config = dict(
    num_hidden_layers=13,
    hidden_size=192,
    num_attention_heads=3,
    num_key_value_heads=3,
    head_dim=64,
    intermediate_size=768,
    vocab_size=2048,
    hidden_act='tanh_gelu',
    norm='layernorm',
    norm_place='pre',
    norm_eps=1e-05,
    positions='rope',
    rope_theta=10000.0,
    rope_fraction=0.5,
    qk_norm=True,
    attn_scale=0.125,
    bias='none',
    tie_word_embeddings=False,
    parallel_block=True,
    init='normal',
    init_std_qkv=0.0339,
    init_std_o=0.0,
    init_std_up=0.0339,
    init_std_down=0.0,
    optimizer='muon',
    learning_rate=0.0203,
    lr_mult_qkv=0.5,
    lr_mult_o=2.0,
    beta1=0.93,
    lr_head=0.0489,
    warmup_steps=116,
    schedule='wsd',
    decay_fraction=0.822,
    decay_shape='sqrt',
    final_lr_fraction=0.0,
    batch_tokens=131072,
    max_seq_len=1024,
    doc_mask=True,
    train_tokens=442300000,
    max_steps=3375,
    dataset='wikipedia_en',
)
MLP neurons of a small language model. Each row is named by its layer, matrix (up: input weights; down: output weights) and neuron, and shows model dimensions 48-175. Each number is 128 + 24 x the weight over its row's rms, rounded and kept within 0 to 255. Numbers have three digits each.
After each neuron's rows, "fires in" lists the words (lower case) most often at its 100 highest values on Wikipedia text that the model never trained on; "fires on" lists the tokens most often at its 100 highest values on Wikipedia text that the model never trained on. A number after a token or word is its count.

L10.up294:146113105118123129096077099086155143116153100089127118124135078143128178106133112129142148155142152133138105079125087116150192093106127141115109129107117151192095120178129120107092128120140138119125205114138152145115158155171147127164100097109137152106134103084083135086108103134075130099137141115098115123119117118147137116136145161140110133144158134180149133112108124156149127097127
L10.down294:098092115153111124127152140146122095159129128117136140109132122132167164112130131121140122131125152103154111137162137072158159150176128149168149110110109092101127158116130140108100119167147126098134093131155122113142115097087150147083119117176135153178128151166137120142167091104127136154134113125159157160127142110108141156125155123143140093128156104091150164136112147133102125116111
fires in: "was" 59
fires on: " was" 59, "ly" 6, " Air" 4

L2.up485:139094104119133122135108149135118130138142154088102112120136104139109142081126127127103076131125121136122158139132140173140127163115204120119108152144162140144144105098152107152135138158187098097165158138162110146140176117124121111135158116109131153138096111124116128136170109117126115135164172134095122123136126172107117135135138119136123109125109114129149151147115120139151131110183
L2.down485:143081142128128120191116146121153149122136134138142124139108121158071155096132103115120097142169132115121149119079111133094123148087192119097094141106173152167092078141109106135118145145176137111125120125142134162096182119149128108167155113109104159123084096120122136147180125140123104137139156150097160129154107135097116129104143173116125141130129098134143111120140144099139094088128
fires in: "found" 18, "given" 15, "founded" 9, "convened" 5, "put" 4
fires on: " found" 33, "ven" 26, "n" 20, "ut" 10, "put" 5

L8.up546:132113185164130104132162170117176141138137134116113158129124118158142163068161165112106114081165146119112130126123105194125122140093126069107116149108128132167151112096086122124163159177129073129129163120131132130175129127103123141129144141133143117109140148109135146161093146067096141100157133124116098085144127118138159099138152107121139135107106111103105153137129158146126129152131
L8.down546:150115139138140129122157155117145146173104147123096129117138134128123124101142130072121160132163138073130110127167131158139141111089131124114096147114134068151165150144092134101129137130127112163115132096124155173192115108144136139118112165134107103124144108057099121148119139097130124087158128090110156096144132159127136101143127089115123097086172139145148150142130178112160167109114
fires in: "to" 40, "would" 30, "must" 8, "could" 7
fires on: " to" 43, " would" 31, "st" 8, " could" 7

L10.up148:128116123138130129140110098147137126151123106082126102137113095123128115129183092094101099159155083153118126089102099148124146138130155167142145133096132105132112117063154147093120198095185160110162103141145153088129127170139129111132131147141124146102121112115183167139116104165149120134118108117058113144118151131129105171107106123133157148100123109153170112190162110133161129122117
L10.down148:150090147109110181151127112144130111140107126115096117108100122143120084130143111130188140098115129133174087152138129068177143193134136120132124100113134116131137128125164130160124127144138115153104120119154160114156176131085108121128141161068156123175161099128125149122129167127152114107099112148123126118118099125120120141108110130095116079159118150124101142095131159155112090133129
fires in: "as" 65, "in" 8
fires on: " as" 70, " in" 8, "if" 4

L10.up164:116108123147123150127143135107105125088140107104158143068139113152157096079103129112131138105130083094087118091108124164172110137099133111178120131118118146149102129171100107126114152152100132115130139171157100112153160160111149116115117128157154120151119163155152150123133143123105126121171117122136151117149128147131142116180115136153113124118140120135167076092150116122116097148112
L10.down164:150107113115133167115156067116147151109133161106144172120123149094160115112165136132095193147145162123125139108155146120163079150165124144148096128149133120132128143142144123133163135130164118143147128122159122100118095144096155096154125140167128133111113096118099132117125101117111115102126182113115138116127143136127078131107140093146131132119173091147095112118125118145151145146099
fires in: "for" 35, "to" 20, "forces" 4
fires on: " for" 55, " to" 24

L4.up704:089134111121097127111158152155134118115138127124109115119103083146152123120152121137136144131121142090120140149101163149125150127106125133133125140080121168082148118064153154133150156123101102135120162116158128171144131137121131126131127120148160166148126116094183172129155088099121084157122138104151086120118099135142088180114185126088108124161137083121129159146124124127104084081091
L4.down704:120129130152140162130112125179152199100138095137151139161110131130125099139142138128111128110102092139182147090127098131129134112155112138115096135144127147123106184119118119138144166123157088112132116153097130165126154136134146129095155154098085057100145121130132141176133122161150154135117113085107107123155100139118121118138058125129151099169095087100133125125153115112140083124086
fires in: "and" 26, "good" 10, "or" 7, "both" 5, "this" 4
fires on: " and" 26, "ch" 16, "od" 16, "th" 9, " or" 8

L10.up71:118117189105117091095104135129120125159125088112109127186131113137115103130123117149116153110132151139126177144108120119171135116141139143101167107147130141116158116127102159101154120136117130117123156108189138145079138083115068109164142156095126118171100097092132154126155122123157130156119130138139168116117109131117136165154118171133176113145045133105108140114109137120138135164152
L10.down71:097102115126136140177132111142105105152087130120112126106109112118143125079148143141209100134112139094129136128117122103146145079137139150118157103149153126095113102165093169125153121154108101143156170144114100107126133132105085124118098142129103149141140083146155143103110119129144119119111095171130132171148172139135127129126125082144183120152119109096137148113127153113115138128127
fires in: "the" 56, "its" 10, "their" 8, "a" 5, "his" 5
fires on: " The" 37, " the" 17, " its" 9, " their" 8, " a" 5, "s" 5

L2.up198:089082123152115090151117194125098106100148136102137149134114089138147127129163099108075143116113132110105118138132099161199111139124141159148119103139122113116151124110090132127138119145134133147144120135087133136146132164173108145107100159090160111143150134111137107111135176135174161104147164124110134115157178120125141135112107204103114100117125132117185111108108096097115132121130
L2.down198:106168123124091142112100117137122107118081109114150124178121125112112080150138103104154143080115113124157168150122156107143109155138120155122134126107097176119167155149084131151113103125142093149104135172146118075145085132171107095080134155105122059149139106112121120097157118107151138157133102158103114125132166141183106119159148138120124098136102120165152129103112125094134123139127
fires in: "the" 49, "as" 6, "a" 5, "they" 4
fires on: " the" 45, "A" 39, " The" 10

L8.up491:143115166095119134173152095176132103149130158124106103120122125123140172115122115114131137147146110104166164071131107094095151119193117134098086113128068141136114113098104110123131176149120166097135136128118136149114179127127128143145108109111096152168104131100095170124120151135109153105142139084099095138153135122164139155132121151118150135094096141120118106122150120171155068145110
L8.down491:104119119117144108107146121166147128126139160108144149117144112121156094138141130102138097096187179145101112084172128092137133101120135123118136128113128160108181082134131097122164128122116144133155117145081114131111094135097134142153151168163102174105106124113168144124155131125140115110110093125116117157142130079104148109116151118140163100137136121159120141137139154157107148113128
fires in: "in" 50, "on" 8, "launched" 4
fires on: " in" 52, "ri" 13, " on" 8, "u" 5, "vi" 4, "un" 4

L3.up414:115111129109113143142137129135114106112093088118142131137123157128126179094129131142113131102109165063088157115141108101184162097130134080128124118115126129133098135157129105117091094148119142132140138158114142132107128116111093107123128131105152044127086176099184153124089121119120093155141132126119103092158129123124095146130141140154119080113104168098128119137136182132134112132130
L3.down414:135149146105152121158096141114095131131095116103157125142119133097109128118150161136122123066145096087158191152133127122175150175083098172109122095141114110092140174127117125131142085127105138140129123142117117134111153139095098194132151129119132034201114140114098117090131132108161105113132155127099146111120157160136116117135114100126119121130149150089136115131100088149145118138112
fires in: "the" 57, "they" 5
fires on: " the" 72, "c" 12, "is" 7

L3.up477:131121105080144126139087122096122138127126139158102153095148140125120155128151115134122160160132095156141140109135142121103131089084139135146098207095179172142116122091099093131113172162107112111116147136134152112108133157157142104106151102074121129135149133151170144155138130075150100106121128099117146111166133126147129147155131139116140126105064088144146125102119107128133112095112
L3.down477:097111141110137170107132126128143199118112167114124139125150135156145107110157149134184111132155146119136079096111148137117146111128134121090114127141129108126093153131107088140131066130091129132149100142128103128152100128108127132166142112125099076142083138138153130149136124146125148145126113105065129119121105107117136109151176128119107094123136132102165112135133153112127094117130
fires in: "and" 98
fires on: " and" 98

L8.up252:082125143133175161139073152156159175107188125132142120112115125127122136120162075117132184136111108146124110136121120149108133114152151135125126164128088103133123156130198096111132113134158121152129127130119110129092092165182122164138104120156189135112090111120115136127122108124126136094123151168113112155124124118085101123121148177154142110166149147103137120083063122130134114154109
L8.down252:114129143134106159124076147136146134100095116143123119084144108079107135089116109134094157113098146110121078123150126092151115131127079136117126126154129130105121137165139155142150165145099111122120115124140171123105133114165142116110100131124192153111092125141156155118149147167098104112108109206118147157157151117135096093165133121143099158121154132134135107143134146114110101110165
fires in: "be" 35, "is" 12, "often" 5, "never" 4, "initially" 4
fires on: " be" 37, "ly" 14, " is" 12, "ally" 9, "ten" 5

L2.up351:106114137143114121151116128122165140144130146145164127149169122130112089114115136120153106142097120087144111145136141129162129165117151139091071109171144113142103160120124110141088109141123097109141086117136146155099140133127118136165121133080121117136136142099169137148148141105146118144127178130100136080165101151164106176102126155119144115122102118134145143170072101116129112146104
L2.down351:155144090099128135118155122142141122149117128120138110151145147107127068088143098191146129092151102103130172129159121164141099199144101128128111102129115137123135181118107084138150075113109138105131152136150120106105122150128114139101129155095130053125135132117119146087141150146150118118151150131138113136148154129149118121107116089154150118117118121142109120131085121096119138146142
fires in: "two" 23, "many" 22, "three" 15, "four" 7, "five" 6
fires on: " two" 23, " many" 22, "vo" 18, " three" 15, " four" 12, " five" 6

L10.up601:111183091166133115160179176184125155071093149110135108116130129135134129131100129132138142138135159137097115130164120120151102106078162105119153141161108095112143165162117108142132095126116125166127137119147184115130156128114145094154110096118121161138122107156108156119111137132106138117097143143150132100132141105126135111136113162098143108158074111102151108108156145103107094112130
L10.down601:114130139094137151106115142130104127101131179132154137111113143086141106166115153132100143123142147127089097120125119140126145106151074113136140144107134108121104164144138136154107118132115123140091132111130136131145140118133146149135143092126125136178161171118090159128102122153123151162114086099111136123149174107153125154086148139124087102121112136122141081132147114159117153116129
fires in: "an" 69, "any" 9
fires on: " an" 100

L6.up182:097130158137141167105119113124118097076117143127142147167101147134150141129118118100169109146130137144108142111081095162136144144106189093146098145119132127161122103087112122127136097143133151108115137085152142124131189134132129119150141158153124123099072159121113108171123122113136169102139104116129085109076089158137102091115134103093149130130124122170149145135115106130151082114155
L6.down182:146154130152121141107135142177149110146120098096081107124166113112120101153106130102107131160158144094130173151098093149142138135144118096064067131102132093111140145118118095118153106137149138097113123139110118143154175145128146075158136126118102111121121139107170119129127097167158144095136130122116122174127152125092160122131137161133135168122148096125080109133126140110149088107102
fires in: "won" 17, "given" 13, "went" 8, "awarded" 6, "gave" 6, "gained" 5
fires on: "ed" 25, " won" 16, "ven" 13, "ent" 8, "on" 7

L2.up727:091131164104127112114156111091108119129107126105168173156139153138132094146149126117127143109147105073163118130156142134140133123156145172152111113080139128136133098115146147152183122143140090127127125097152107143122141145104105105112149090077162117178087108133127080180161113140164157096150168135111144119117125114104154102152136126134126115114101163177124129129119147142096159141132
L2.down727:144196112087111132098140165144131123123057120135126104141131166128156125129148141149108139147134101135162079148119127124104143146104137138128119106123123153122192174127091133133105143119144136131119120093144090169143145146131125094169161148126127098128079134092118134146091113116133118097093117117079154108123164132153107122143110130158139136136131168109119116119115130179069123120117
fires in: "his" 55, "two" 23, "an" 4, "netherlands" 4
fires on: " his" 62, " two" 23, "n" 7, "er" 6

L10.up564:099113123104121089136126108139170119124156140099105135133125119116148148113108101093181129133144101138154118113173111080126151149168145124119088061070125150161103146155111120116095166156115102157125129151109142093110132126114118098123177151168144140133081156145153151116133116105135089144127124149140108154116141147132130084129099107124160166119113108128130127123114091140164114147154
L10.down564:130132117102089144104141104140129171129105151114103156124112152123102128123137134144103120162157150152119161128153133146130136129100124103167122114138121095119155130139148086141131154117158175120109153109087116120084131088080155156135126126130167100157139125148094124158181125105145107123099101094076133089132116142125111116130089144101133120141096132138094138081163148101161122100096
fires in: "the" 81, "in" 5
fires on: " the" 81, " in" 5, "i" 4

L10.up728:108152106129109092069097143119131135124145116143145141107146087118123188144120115148153148120155135129123086141131142110161133152146143094124091161122146123160164170118126120105127163112152155125108105109123135112142112150139150105136157132158174139114131116143111132113120118170156095119124150146097142154144109171123096099146104180142114119079104127132123160110142108098107171146149
L10.down728:122100093113125136116186093108139094130132096098150084130119103129175134126143146104102138117112105157131132147142135129140126089088094152125122119163134165118125127173104100120130111151112078136128138101091122137160143134119081153152100151120173147102112106158115138096113143128126139100146121149123161148150115104139118156089141127146131166100112128153138100128121167126098132140127
fires in: "was" 43, "is" 11, "also" 5
fires on: " was" 43, " is" 12, " Bo" 8, " also" 5, "ly" 5

L10.up694:108125167131086154175154169151112136113118157105108100109137121145137094109116152152167146119123121142174116104142168151141115132124147085135125120115094136114125157139067101084129129159185109126094142100139137145121145114118114118118113136108169152139140079157107130155121088088144135086115143134107127137175114148118139154118150102139105128147152125126129100111164143107102122136138
L10.down694:130169099134105148140144124124105115113143118148097113107108143105140140164128117144063143123097178064163131121181111099116129125147114135154150149167144142146115115136110142108128106099137129168107157141167160119153137117128151114159150143104133142089098157140095103125117134113151176112130122114104125157090083109132111108131103133153066122145146131090198150150131134157121135121124
fires in: "an" 50, "animal" 4
fires on: " an" 82, "y" 6, "ir" 4

L3.up760:107100111117108151102130156138149174158149141139111176149108118114096115095127135161155099117142094124130129154122093139140118128082117110158094107084136155123120140126103152139112148144145133144169161107129147102175150105127081139071122131107124139089129139162112156147153121098164188149155175123079131097151138119166119142138123137116099104114174129118102085104082087149098139122140
L3.down760:163097142093135148104131159133165111141182136143146167119139141123051189143108114158118143108093158106158162086183121120103073121123097130092105157137153106134141132106138112104117151153129134105135119144140141125107116140132131140135126102134138112129119173126160116104124141132158100140106116140167160129097148119101132073133147161113160170149126124080133128135151133107100126121106
fires in: "also" 66, "t" 7, "itself" 5
fires on: " also" 66, "ally" 10, "t" 7, "self" 5, "ise" 4, "ly" 4

L8.up371:090129163115175134136178081119140127119135098102141164136138121126085141116076127129159123145126119118107138140118151098128110134141121159127104146127136128125123158145124115119142097149116134069164121113158104112166102140103124179135133155103080115109128117144114168081103157157177110140169102155145101136168119090113149149136106110077110123157104136136104116119173091111146093113136
L8.down371:151105105144160139148143193140101119111117110123122106111131167132182150158155119139144132147144136110117106140163098178129119117135114144149097146089125119130134123159097160200122161096146108139094167137120161145133139075154136106084130166096164153099170154078176133135140126101146199141174162104114110140102090127141118094127107134146102132099132099114166113107145134173133136132116
fires in: "two" 16, "three" 11, "four" 11, "five" 6, "numerous" 5, "six" 4
fires on: " two" 16, " four" 14, " three" 11, " five" 6, "er" 6, " six" 4

L4.up105:172149155098117113113155141118075113160151122133112136115117172105110113079123088084139161130130086116126089166113109139094108135172117168114117122152143139168121104187146130107096125102157162123126139135125123109110124133136134150135156132140139102139088131106125116181169125135087110175136140130118145059155076113139150148116159110171117181095097153132134120142124163117107122121102
L4.down105:102128123095112176163123106154137120096140111116121130149133123141150092126113164111097094149143074118131132124112152187144204110109110122100118107139113133130094151073102099108139121126139137103115115169150157111118142152112105093124059158076130102083160120138158117115143139123126111104151120147095126114142174103184140069100097177135130081153117135091142114131120114139139148126091
fires in: "of" 31, "title" 12, "college" 8, "sports" 6
fires on: " of" 31, "er" 16, "le" 13, "s" 8, "leg" 8, "ri" 8

L3.up102:100133102071150117158155153141119115133117120125110163122113134119112179129145090105128139141136058092135171141138089124122143145146112127123105126170144110161117136102116146128147134132083127134105155099147111113105165147131113073130167105093111130080115098130162094114157098136101131144123118120135084164188114161129184155118165156125160133136163123135118108107147133113144115095114
L3.down102:156147171156137130081150145143128109142101142084115142094120144113133135124110131099144113072154114134136107106115079167117147160119115126152088137107096129139094096100105125116121144069141137121140175154151125084184114116159130084130108121153092141108123080160144118116130174155195129147103084144135116116124143139099148118167105138107135150078138116104158122150120143147143111091104
fires in: "at" 25, "and" 21, "of" 13, "population" 5, "jain" 5
fires on: " at" 25, " and" 21, " of" 13, "t" 10, "ation" 9, "in" 7

L6.up692:087157115130122130152103095124147135142149145140083157120105127154145138135102155150155126130122132104164120130093095172081162115126138118139113132115157162155114125116168119114162131134123121140140151126163146114092112134119113089136152074120143135111162186077098135131147097127098159131145116153112089123125164151130131142130123165128090096094105138120138113054157135163136137112134
L6.down692:102117136133138108113112116141115140127096133112116129136117131138138132151097138094153137102140090109161134110090121129132136115140091161144133121160127182105165124165119121179134155139096144144134058112112096144158136118138134141131119133132129102170087113129164143183094128087135133110122080099115174113129124052162119131122129141146155141141172135105159183122150154131134118140116
fires in: "but" 24, "that" 8, "and" 8, "class" 7, "though" 4
fires on: " but" 24, "s" 10, "re" 9, " that" 8, " and" 8, " though" 7

L10.up143:125118115118143154128139113149118147137138117115122172121128155081111102129129153066150105141134146089102116135117111142093126112130163159119164152096103095141133129107133135125122116163174155152149128118125138095123114104115134122149124155092161129119172071126132156139073121139114126081158128141145147112122098109125151129155145134114104152096087095143137083171181151112079104168126
L10.down143:123136167132110112136143161100169135133117121134184141102136120143130101153152156133171145141166137155136166127141142143130135154132161111141094135129089078136096143138123126147131126114133138066110111115138160101107151135125095110157146159088135101153090137093111145136132088131122140092154089142130115173184160136121132168144135165137146135135096101158142129139137143140094142147137
fires in: "in" 70, "during" 5
fires on: " in" 39, " In" 26, "In" 11, "ring" 5

L4.up723:100114125133117124155116118113122051150132151130128127115070152136082125122147135122189174144137143134124172145135139135157150123138146097162143077128148072121122155117156178097084138125122165133137149130136093104137151150159117091125161126099112128108133076124146190111127126148145123129152103097145118152131135157064124141119156124111136151138164113155130110140096151131136096102119
L4.down723:108119147158114143113174112127158086174104154092137162136117120140132134123118159103140142123145117162136148135100133143081111120137139167181156114119136094120133127087083131129143155116107153149122118221117103138179130127108141066134146110124102105121112070121104126126103144174119096109146099107150094151136148163095145113121122114099127131119145097138110083176072132141117096132079
fires in: "at" 73, "below" 7, "elevation" 6
fires on: " at" 75, "low" 7, "t" 6, " At" 6, "ation" 6

L2.up53:114101124170111089127158131112119136118116163104091129092146120098110157108117130143131158151150120104111144142158152129102150094131114134115108116149104101177147128138177130109145141117146171105173130115112132142174112121141151129127126158161135132106123106090108168156140115142139083080059080112116129090108098166132159106116125137113127119116167140117097170128151126172135110123140
L2.down53:157129139151117116131132119141161115209121134142090125113146141114135117096163143082145122114166169117156104129092151117148115114121109105180148114134145112143120134131122109120110145145092082110134094157095116131154114117138152133111070156136078122118150150122132104124157133086053140138098140099106106101140176123138148095121147118135119110109112170093144111146128092124092141118139
fires in: "can" 35, "could" 14, "may" 11, "countries" 7, "mayor" 5
fires on: " can" 49, " may" 16, " could" 14, "ri" 7, "on" 4, " law" 4

L8.up340:134129156113090135134129150122123097136148087090102140132137137148168152124128154138125151110148136079114116126119146172148152095103113132135164184142073123150121163141103135144147165160156154099136079167136167152141137145142172131141119137111110123126138123127092138158100135099115128097115147123109163110126128120122139169164146123143086148106090087137113136202171105121139122123080
L8.down340:171140136140189175173117155141137168118086074129075108136129070130112089147117138100162180126120111105131127116145086133184113090118148123108107085130158114121090143152152137132115156149174140149125078110109149081121135130148169101126106167146109123130129154112140145145169117122109139164145121150135101147129146111148142145130133163125126101123177128095167111129121155119092119122170
fires in: "to" 33, "must" 10, "includes" 6, "chevrolet" 4
fires on: " to" 40, "st" 10, "s" 10, "ing" 5, "ro" 4, "emb" 4

L2.up16:108119163110166143134098097135144146114144126098128106115127081109113130083131112082160156109095160134143119142166102120107134137131115134169072115124123118125132143108145098125133170144129114114144134132091139138147158163125142187099098179121156163113151159150084159132182134145122123115143165183151133149151090117123104083124165169095110090131149141114115077112111112151100120095116
L2.down16:101102141115124152129107152134151126120110162093133098078163177139156126118143120115116140133152165092081116119150117134136099147115104177135138096137111119119122161114142100097123142134116066172148125107096168090120124137154110099108125130126123136109097153137078119105139150131118129098131100154086157159145124117137108091144159178142124122160137130114153082139085170115144165103107
fires in: "is" 47, "was" 40, "are" 8, "been" 4
fires on: " is" 47, " was" 41, " are" 8, " been" 4

L2.up151:112121147127147130159141106141094142099113122138162138101154119120114127113153111105099139102158119157087131127145137126077167176158130104119148152110084124101109138146122139117135161135143134111081102103132127120127140152129087166129145147153130139136140156127152132158098098157162138101131146114104135131126161133137128135102090163152143132133174147139162139101059096130134161075127
L2.down151:122160135130140116095110107137106159108156105081168133129148121189075138114128102128106108132123106157139138118167079144135128107072100135150159153136096096104100159113185133143115138098116124099105089166127189178169123145135053141134184127134120144133115147126122125135131125157138152129131142110072144147122125138105134097142151151126118146140105113128164130152149161119102082126072
fires in: "when" 18, "that" 18, "what" 10, "police" 4, "bruce" 4
fires on: " that" 18, "re" 15, " what" 13, "ce" 11, " when" 11, "or" 10

L6.up41:129115131105097126115128066098117095110185107098125125115125138134090123144091121129140162109138151130122104121099149142137112179125148112154073136136179081149153086171123133166148107170130113143127144138134135129142151106139146128114154138090098149103159120130147156148123112120157113114142194139110094093141104079120146119120137151110135149151073121152162148102124120168106122164181
L6.down41:139153111116120130147146152154082141114096173143152153091119128136114100135127148164153147136146152120084081125160114132130106154139087179171114123146114165199167144149092132160132125124105121155085117128106082083139093086112128130123152110102118085173102130102129111116139143109185157131132108116134120124142106100108117128118114085155112147207064125127132112108119109131087139116088
fires in: "two" 15, "several" 12, "four" 10, "three" 10, "five" 6
fires on: " several" 12, " two" 12, " four" 9, " three" 9, " five" 6, "en" 6

L8.up722:165140127191125119135143128127162124146139166117061120107104152128128137126099161118107148155153133112161100143127106176121120140152175129140110112112144153123115118148161154119121119140153142149112111136107193109137101114156098126145124165103111129100116120143151171121140099143157112088156078103105111199146119116095150119140115135176128165121141115094107073127136102179098104129111
L8.down722:150150131146141136122172092139102136097125152148118155135120110095126093112146123107113131113157174088153124145119119163129093123107110133158121112116148087139099099117121136101106109181119143141109142145106120093076170114084127127118105141149087100111122141142140141139127106159137154136140049135158106096141140119111138130103123148167117167147138125110130114157091158125163162131149
fires in: "in" 72
fires on: " in" 72, " con" 17, " Con" 6

L8.up675:126136138133121150087102152096145180133120081159135111104139126129097159093126146129136132131111168116106131116157099180149116136090112084133177164102147130123148097139090127167133177151139105122119143125101172170117138123121092129122148126131130109054083164113172119134152150124110108143171136150090161101143150114135152117168144113097108137101162130171088136133101119142136116128155
L8.down675:117139135125164105102149203083133122146081160124111113094149103081113136102133158101145199130158118152160116111173112121153143129117142118118119125108119114152137116159141133138149124110110103139126127130090162161146118117153111136125158145149128146120129124091116078110195103113088138086147105145120146144141118133100101101139140165155127120158134165122118139078096134114136116111087
fires in: "to" 29, "also" 19, "not" 12, "they" 6, "must" 4, "that" 4
fires on: " to" 29, " also" 19, " not" 12, "ly" 8, "y" 6

L4.up621:120170128115150110106104098164159139129089119102147148136153142104077177083145117133134121101096140100133132158133136156131106133136173100114087104130114110139123071152125144162081144109168136110134136147087102148123099081118111118119087131112137176124121143115109124159148115136100124123175095085186105124101104107140132099150125144096121141113137160175096103146137150151139097119109
L4.down621:139137140115096125141136114089107120146146141099114128118123146169121108121129105126094104115115159145155141112111121086120124149114118136136160163089119125073157165166159135151173102148150130144169146123122104105136142128114161087139097130079137153108159125133114126153091135187152155130093120160095117116154083096125154132085157066165115106133095153143132140123157156073101134145141
fires in: "early" 24, "track" 12, "australian" 7, "tracks" 4, "learned" 4, "all" 4
fires on: "ack" 16, " early" 15, "n" 12, "ly" 9, "A" 5, "ll" 5

L10.up44:103098092129144106141156114156147053135128127074123146147135137149100191099121126105160133135115120107139162137127116139120139134126166122151165163149091126104117123144146160133118095136130158143109143111155175122124120118128159133100072142131150090130119107123097136113160124144099119141150108143115160125060143136096112122130184134125137122108132145164133103076146115118133128153124
L10.down44:135182090093139138075062139129122159156118125150138115120147129095172112123140154126072102110113112118144094121111140148100146073132136114091120154130129149104090113105115129125140138132133165126185157111123138109145147138143135130139149088132120136134088116158138146111107120134122146140113155125128134121107152118131123128102120137155142161116100066116144157130117166151108132136114
fires in: "was" 59, "became" 10, "smith" 8, "as" 8, "become" 4
fires on: " was" 59, " became" 10, " Smith" 8, " as" 8, " become" 4

L2.up658:106126121148127127110137164100141149126143165160113132175110138088100183085136102071146142155157188123159131128156141128128133148104106108158130116120129081162135105158085130107140165148092142172172129129091134147154083137105110136151138145143133125109162079091115122105166139138155142140115122143104140129104149098111133118105113125135138135151101122118107165132134132084133139131136
L2.down658:175135110135104109096157162138156164115111134129092144135101111095143153096167100063101128133147139126153129126131121159154120131147157089171121122146160110121115113119103157122153161126152125125150115108100125110184071135154155140128130168160112106119139155164118143148107119136072125107118171131123174151148111156105109111117146116115090121109153137170099165155129162125068143137144
fires in: "would" 31, "will" 20, "could" 14, "may" 11, "not" 7
fires on: " would" 32, " will" 20, " may" 16, " could" 14, " not" 7, "st" 5

L6.up427:120138126124150143119115094156153107089139122105106098125116151140102142136122131097100100132116140093161129111127154133212154151109168117119076153149119099127107149133141133132096179136116117130145124115145111102145129093133128145153137110101160118077080119125093134117158143166146111137103161126113138106151132122114104151157167160121132137105142139129163141112176132110138107146125
L6.down427:130096092094135116137156106152117092137145158123148148094151138123143152114180096118178168126110075139085128130125085125149137106120113129140117113111090112066132149149106121122065124126141148148144134133132155121110136130120175129169134132133144085178120112155114125139106109178118142141083121135071102139077194121147117086119138151142097130152117123131158109156136144117174092122133
fires in: "was" 67, "been" 16, "given" 4
fires on: " was" 67, " been" 16, "ven" 4

L4.up63:129092146116145151117146149095160102116135096158105150088171116196111125111136151145154173089156136191127136118149115113117133159148119120137085136181153105154112127131114083143109152143109134119063121104116136123145152117095131138114156149130154127130098087059135157104117089108125130098120122159142128126116127128141162123120143145128139146125095136145149100119140122130106110116106
L4.down63:150132100108134109148161133104156142148129167121134117109127144152142084135149106128125150087130138074124095114139136134108105109119106166175118173134129155151142126088094162106157108118057134117127126138087143152133096108145098132141143155141129114132131187124103144163116131098102107129088131121109168096087152156157132151103087171165126138125129065114120147134131167111157077104131
fires in: "and" 28, "until" 21, "dhillon" 4
fires on: " and" 28, "h" 26, " until" 21, "z" 6, "ba" 4, "en" 4

L6.up192:129109148140127125146118156122110084130140108132121100088081116129151127119130117113137135110115137166103139093111124131118133145154160162116122124073119132131136146130142078124113173121132136152131082110120119152127145161128078150149116126148158136089144115117127155133135116080138123132133128196095141118074106096128138170139140162135143129092118151138159183134112157132100142118110
L6.down192:158139146119093108107141151107116174124120157138124148097139111127133154127117144150140140156124137086128124062166112154124125094075120155100126099137140116094098160123134096126124129143143075156102130171106110089130116169111159182126166115119167130111142118102133110127112104071113087147136130066143130117129099110139067115128113148108126138130137137137132134129140159132148173100145
fires in: "that" 41, "if" 16, "when" 10, "not" 4
fires on: " that" 35, "if" 16, "t" 11, " when" 10, "at" 6, "er" 4

L3.up70:135138100139166126148122066102152123144139136125108076135124114148101175114105081109123127153132156136108123121136104136138127112161156145158117140138116083173119117119107109092102171181116151118141139146137104146135159117109101136112149172107114163158118135088119130143116121155112144112152125120089104161089162105149111099125151122130107114096151140142089120126157125139151144087123
L3.down70:141155101133137122123109139130123128169073150138120132150123090123148108121120161101204094112143106098129128113126090113103120148134151157122150102135115120130128152164115109138149093103125131149096151142141093131155110150111147126096158103113106124111103117130088189078128110094092148095115129102135156134119191151140133158114158121146118130132161111114151112162087129144106145115096
fires in: "on" 41, "after" 12
fires on: " on" 46, " out" 11, "After" 10, " in" 8, "t" 5, "mo" 5